{"n_layer": 9, "d_model": 512, "n_head": 3, "n_kv_head": 1, "head_dim": 128, "d_mlp": 1344, "vocab_size": 8192, "activation": "swiglu", "norm": "rmsnorm", "norm_place": "pre", "norm_eps": 1e-06, "positions": "rope", "rope_base": 10000.0, "rope_fraction": 1.0, "qk_norm": true, "attn_scale": 0.12, "bias": "none", "tie_embeddings": false, "parallel_block": false, "init": "orth", "init_std_qkv": 0.0161, "init_std_o": 0.0, "init_std_up": 0.0161, "init_std_down": 0.0, "optimizer": "laprop", "lr": 0.000486, "lr_mult_qkv": 0.7, "beta1": 0.9, "beta2": 0.98, "lr_head": 0.00356, "warmup_steps": 467, "schedule": "wsd", "decay_fraction": 0.473, "decay_shape": "linear", "final_lr_fraction": 0.05, "batch_tokens": 32768, "seq_len": 1024, "doc_mask": true, "train_tokens": 297600000, "steps": 9083, "dataset": "wikipedia_en"}
MLP neurons of a small language model. Each row is named by its layer, matrix (down: output weights) and neuron, and shows model dimensions 64-159. Each number is 500 + 40 x the weight over its row's rms, rounded and kept within 0 to 999. Numbers have three digits each. A neuron's up and down rows have the sign that makes its largest values positive.
A block is one neuron, or neurons of one layer that tend to fire together. After each block is what it responds to, as a language model described it from the Wikipedia text at the highest values.

L2.down103:477594523499482568536469519544479539579533467517461542550474571531504481600459581457526461527478471511555509484490536529494464482551473531469509437515443516537496541563589538552534550444484483483552506468507531529527481465462393555492474504524477450467484543494564467509414511529505512531
L2.down125:515478489535462617474534525552475494518500477546509488479498516408458453544487465537454455511517486479487580522471549605477483517482524490491478534536569540507488575539509536505498583552453527546463560545438588507431597492504505542488455481447523453400466477449550462473362500510479477561
L2.down278:448436426564552492566510506493443482522561507459453488496530541439574487555526495445490469498495487517513500500493548499478555543528505507531527565640473483500417503434589554540466484473510476516521475490502469444482540507450505436545482532434494555523478436410548586575508509503520397476
L2.down328:464528548524491525495487538536407478476446457489524525490497560440465455547445511531471501493499521495520493553528543529466455584505483450428506443467447484540474483510479453507514492517483487450537484512554574443415524529544505452509483451479412540527545469496444446531483512546598546552
L2.down509:517430507547573569473500515565468513497462454498457528518490497543432541499505536421456542522497471539554540478532487498450511471515499456464524506467528530477484520574539479479507466495407490524508510505502503492481508462495485501483551490470489542517510468486569603531487500561497543522
L2.down1133:477495486519430555499491514525490451568533544461442528556476504494503459508384448638432508568478529572420544550535444511525524485533461450477545482519436573422483513462537498519473471503477576546463503589498481523560486526519467534554516483497431451473501520535475429501451497467522519444
L2.down1153:520527446533497480480476462415491558471524519496538506524479446579464424522539498466527452540528468588471486542480493580521464517470466448466500491482433528533507496416508541579494542465505484501486498451503489535511454497498518517479446466530526529453561428482508546453359479518574450499
L2.down1264:559477535495412549477443550575460462513501480479539497527521455563454514498454458542457438466531438522521496597519465595447531504510491504532532497465483471540505538515511472471557514517484556498512527509495506519545497513492458488498441392517356488528568534496518484502409517496505476478
Responds to: Table separator pipes. Pipe characters inside markdown table separator rows like |---|---|, after several column dividers; weakly, stray tokens in infobox lists.

L5.down300:527514474500492532508505477508485482526521504484498493508495506455484482488520478551474549524519504474496542486475519992537498523479511489499489494494526459504487509519537495528492474504467480500509479493516482536520467474475518481513498454488463509453543499488521448492418518494515482499
Responds to: End-of-block boundaries. Fires at block boundaries: the empty last cell closing a wiki table row, the first = of a section heading, and paragraph breaks after a sentence.

L5.down923:540496520546399453563584465535519501477535466426515499519535545479515503530513493544488471460460462491461532500459476539522448462572482434492531484529480479538567539456588522450533566446505481448477529563519583443510496545517493487436496457482532474478529499458537484513488476452532496485
Responds to: Infobox field names, table separators. Last token of a field label just before its colon in infobox-style lists (Added to NRHP, Born, employees), and pipes in markdown table separator rows.

L5.down1222:449528529518510488463407504580558512502484520499499504483472496465386475442430523472472562506414431450533535517409417434505454541518558483427454550533566447406446607568413478494552489466551488488487517536443531564454464488463477513511525532481450497449485550447523465480526541485516445467
Responds to: Numbers in tables and infoboxes. Mostly numbers in structured Wikipedia data: table cells and parenthesized conversions (−14, (34), 0.040 ha), list-start years (2020–2021), plus scattered mid-word pieces.

L3.down18:524544499501499454474483531485512501461520461464507592551516557515548558508487443531457546540527602476532471609507465750509518427491531528504466534474510544475528523474473398443503461533545548529514545464511517504419482462499552528455459468489507493474545540594534499479581496453521479527
L3.down219:476542464514480556493483464466483530462545530545499490479536453533525436545481516541535558483465489496556541521487473735501487516506498461498494505517485517450508520494556563543529527469489508512535477573538487581565545465474553469499457514473512541474522600435455464501665518521504534387
L3.down237:520519559469485554490519482523497514547538489533504463485507427502489492442519476550494478514449518514514445548541484594479452463477515473497490550450492496469554513511485479500508477507500465435494498511523504567482538496518533425478445512485529509486529486493474470549597535555491511495
L3.down734:524472482425556530484510467468473507483518480417529462500478489511521524491452522543519501564474423527485537434458508597482496495452481430460494486542520406506436531517566535532518491480450467539505443476560506521557414473499435484493431499487421499476518553521493514491464472492490492481
L3.down953:512532497504467521527513428481419527539533428502452524516497553468502532469464531478515554598458478429532520506451491619536506459478518457411503499429534503498475518496500495532523483494513514514457436516479501488501486431486464424473488553514500521404483490573407458485498585581512496475
L3.down1083:518513543540524532461558532539528494507531486426484508511546528564527535483451495558494540514491520568502481553514507729491534453482529521556461500492532408449479565528464548503564518519543557524526477491505482551556515473460491504468410520412431458576570544522515483570562478510455527491
L3.down1165:535492493596477508516538485491469500447533524470474483446533478448527437405454448456388556518536431418489507468583495668481475511486561551553478526475524428454545536447496553494502549512485518491466523531535544443559493414445493533549487504488498544466500460497477482535417507562473518512
L3.down1180:496523453540491556457525508550475441496509547510595499550496474459523569503513438507509494503534530511507467470591493614476433526518494451474499536531525469445490469454503472498460497526464462537538469512578422530476484519477479477521477400455488451452466459581432491517520467531444573466
Responds to: Paragraph break tokens. Double line breaks ending a Wikipedia paragraph, usually after a sentence-final period, before a new paragraph or ==Section== heading.

L2.down23:597490449491510469522501479568473478544508496514503451508531520569439493524589487519465558548512547497530500466485524350559458490464582502497518502443578439487504516542455471553406505490472473571482516526471495499519470478545456459518495502503503512567459509511477526516558564483536539472
L2.down119:498503461542488510498515533462424508585508525508470493505471558545491526522505567593550529534423471516551502434482546499506492509452534531555490509502570413437484557473484558473517491569521460499487420538488540585540561509524519480487520504517494536433434466487489497477567452499429554546
L2.down555:463507519512503450524578527501504511474468515518506510499433530518530520505507446474525509452490507426456453422522551393551468541525483456539498471534519500544546500518437553414496605513465488452500486458486471508566471485516519498558563510538506447468474537532472465511496561478471479486
L2.down735:529510551465462514530487566521453514575504584493530521491531544556511496469553555511486540511487509464497535344455481446494515483522486481483507509521577467448482487499509536517518480470507445502501541437511616534547482514505552541506503591512427518457507501491396520510495514470476516531
L2.down787:488454550476554478494498473488407502490524511512476558478512603617447487503579477535419469498517430432484521497558534478504477572452449466537486475559475471471436530509458445481525482450553443483446405516443512526560490532526524514515554516564519535477504476508488578479417507555443518562
L2.down903:537507460570452464523518508438491507507460447528434529527550586498503545499459581539522538537494502437552487480435537550567457465458559485541484588483555354478511499554470570460526553537519517455488434552474508570566535512516501486515572532528518550463463448485532521440490507499431483465
L2.down1181:540440444553510436513489569518473491464531497442503528494516524437531501446553515555496507513516491413530450512536518444522479481525504407523537503554507445449452504552536534414529463530499497529450504468520456575604441447529570502525548552554514511465449471496537500466533510526454512471
L2.down1318:552507478502535564414538526483498564505463475508508489518508626473511528530575493520564437472508546439506496482475532467417483508502543493543499494580493500493569512564464582509532548504470536480489444491523447524490523467509505553499451520563485562570525440484531546524466523464494516495
Responds to: Coordinate minute digits. Mainly the two-digit minutes value after a degree sign in geographic coordinates (e.g. 5°48′, 85°34′); more weakly, numbers and punctuation in tables and lists.

L2.down70:549484489506491537478527527484490527526551494525447562548557489485461565463424509471474571489536519484453438500547520713525535456481495477507494606514522465454523509535475488485545464482492486475484559555526457517535510509504448491505528491527439538509533487523520582430529478441439430488
L2.down205:550520448566479563509495490450493532524509501484415562521515583554570485463465485470460577555463530499484463544507539604480432470449536492476606494510482525446529461539440474483588532555516518505484535503501436554571435487519492430536559475492436586450520472481435481462496533502416502478
L2.down594:498521461546512556429504484534533580505558496483396455464572526488532513492461416520483575563540536553520498558514473542440498557488546529533436549550472464407500509570517476446463512476509567454523498535536477524525463512474441535520427531472479566471566561532472476516452521509563497481
L2.down730:501499512489499547483539511493504528518555440477464521476528434530501434510501461552506532513486458477547500587532446783502525467513526536430520504475555475471506539534495528461517510510532536465478536503551488501550485499478498545495505548455484496500491516554445492457458496522539487497
L2.down763:521545446465410572411470594506427504544466503521568460530493521457504483508525506583573492491515499426509512493568452520429500495471500533527469498460454486552487486519452525556512560526543532501543503549487566508468444574437501512456480536515468433473500462495474493435478414523505477430
L2.down872:493574460491534589497438480546520515493526485504436498447516495508531440443483533503436501520472522514550481504536515691440462555466515525464507490536515403452554522446521541454510527499515497518547472537515467527529417460553453533465527499501499508498571531493511502492502470496489463404
L2.down1060:466509536437574544455502456553566501467478449561489486480529462501485510482476536499520554506516505479516463579522457624497415536474437459516507430455520498480497435445510437492572492530473496453582499553497559528539491532518488524448527558509489434495512531558487562448564527469478548505
L2.down1214:416434578571476551483470461498526463486404528429482439401518449503475484504516562582480435504529547491490495529412542548447512583512521519564505518552553423511491490432476541532461508508507486421486492519458519535511463427523460534557508478474494473490491526505547486521456510491505465509
Responds to: Paragraph and row breaks. Line-break tokens ending a paragraph before a new section heading or paragraph, or ending a table row; also joining hyphens and slashes as in All-Star, driver/owner.

L3.down141:463473466524461502453458477444439465482477514507503498499497546513561548494466603516475528506435546497438502498509552691470525506517483559441536489498479501510565476455546521497549485529599524501532490472461486485540493521479544462509474484523531510425470502511551502547478488488459532545
L3.down495:510568421507500483437544476445538454503490484495535516624457493530488541433433555514440505455531554569465505524552509393533519491488483643488559511458586500515490525470527481469455490551508467541516481494480424489454551503432555460478482433524484525511444533507460474465420441460594496510
L3.down727:526455477464427481482496534444434543456556504476546553507509440515480540465580481473492512548521562518564449473493529531512529488516498516487478553547545520486505494494535446558581473495431495469467523509468521471541476505502476522464514513504553493438555462528531524455410503520463455483
L3.down780:460447507528448563476438481496449444489472536523458470471480499480491493435477573541515535463475482559444508532453504634467488508524477532436515537499459463484488494483498484518532495485533498472483453495472525481506498513476578484514472483472547517425493491459546466561519500484426539475
L3.down934:504516451467498510371564433419466538535473475518535443478500505609481462506491527463488453540460492524469489492512532629507536488527538508428480569542468481482483528415498566517520472490490457521501547414512498539527555460457437506543494416511456498469570537517541517535400446529506465526
L3.down938:434523497490468498444455489486495450512472508491604478500508484524530527537457633509511512473456533537435492536475511762446464482511448558498549485497507505520515501459528544531516494503603502485500498496485508510576487530478508451507480477519518529516461530491522466561407496515510525540
L3.down1081:461444451417477523488558478426504528496485498572489506460462548496506420489528489477479501516521479465515473494500493558521425534531580450471496462527485524530516543558429483460587513530461457477570504502488491524501495496487498457492468469499567495537459531545495495494483498551505602547
L3.down1204:436471458521480519489402478447432448507421464487514470494458526510542519503485577530513560505415527535412513532491578709437519539494471535431545534524507493515541479491531531525550483522572504485514468447507500480533523499468529470523482485495551514484504515546546479547441472516487503585
Responds to: Structured-list line separators. Line breaks ending infobox "- Field: value" lines and pipes in markdown table separator rows (|---|---|), just before the next dash.

L3.down201:476465499457509544488480531447486484552477547498400498478544505575546487540542450501433558548471557471504474518531516438483468458477496482486506494558489516487509500500457434490533517430511494579530554532499497479449463505449475568510487459480532477513498551496530437497575502526523471487
L3.down429:507553499467499460447556480446507503509474434480542491492478498500430494576490432551471450469449478538495543505488494454417515443447568478474589581474519528460491481474538464420470516493524520468487468483497545542505509469490535540526535473511476468538521551453536521534546454545515499504
L3.down443:470475569483453428574498545436513484485451557446491446483575541480468560501500531418499461506530485473432480415507492485481518508456420473516531451457546460531439517448498514484502514498435486441427423524493526513465429464433541490450493463464435508529516495512531457479665543518487526536
L3.down687:501526457495462523514487530535508539536561437558526520508490422524584426516472429562461536523460469578470508519475549542491487558503561512468453516511543464471494442484519499534516428499513493467520556497488456479522502510532470565480487489525482432418461494512447446511448466550473440504
L3.down688:558512624537465504554522505548551541485542502515529492448523537528527449493500461480551533516470474467532485504444456498551381425505517554477483447475474462476619457559453466466530536509513546473545481499464487533508502484435523508534419483510476430509420546467462446544496466513534550547
L3.down944:495532489550473481467543537503440513519468473472455419489518550496562502501506499443440519473559477502488499493470478480495456501549563481524493523457518511550575522471561495585534525516473537492479508470525419523534461493400449470482477483511510461555492439519500492413431478537477492475
L3.down1218:466613497490459528521515533488473467539463457545519563479452485538450480451434476527473547487564460477505500485541511522494481503505534486511448462527496435532531495482451433491498486480581585557486506417489495503519494542516451534498521488489494481473523489477468476512481443454536559507
L3.down1246:521461554485532476521525426542493542483504420487533491580540448489478499473449533442455525448427486468471489511527492499494493484492527502483551511537434507538538471438548465519528469439461574474505474519520485509521433489528464502489509516498530429533478495459510563457505443462527579527
Responds to: Mid-word continuation pieces. Word-piece tokens that continue a word split into several pieces, such as ci in coincides, mi in minimization, c in inscription, and dashes inside year ranges in lists.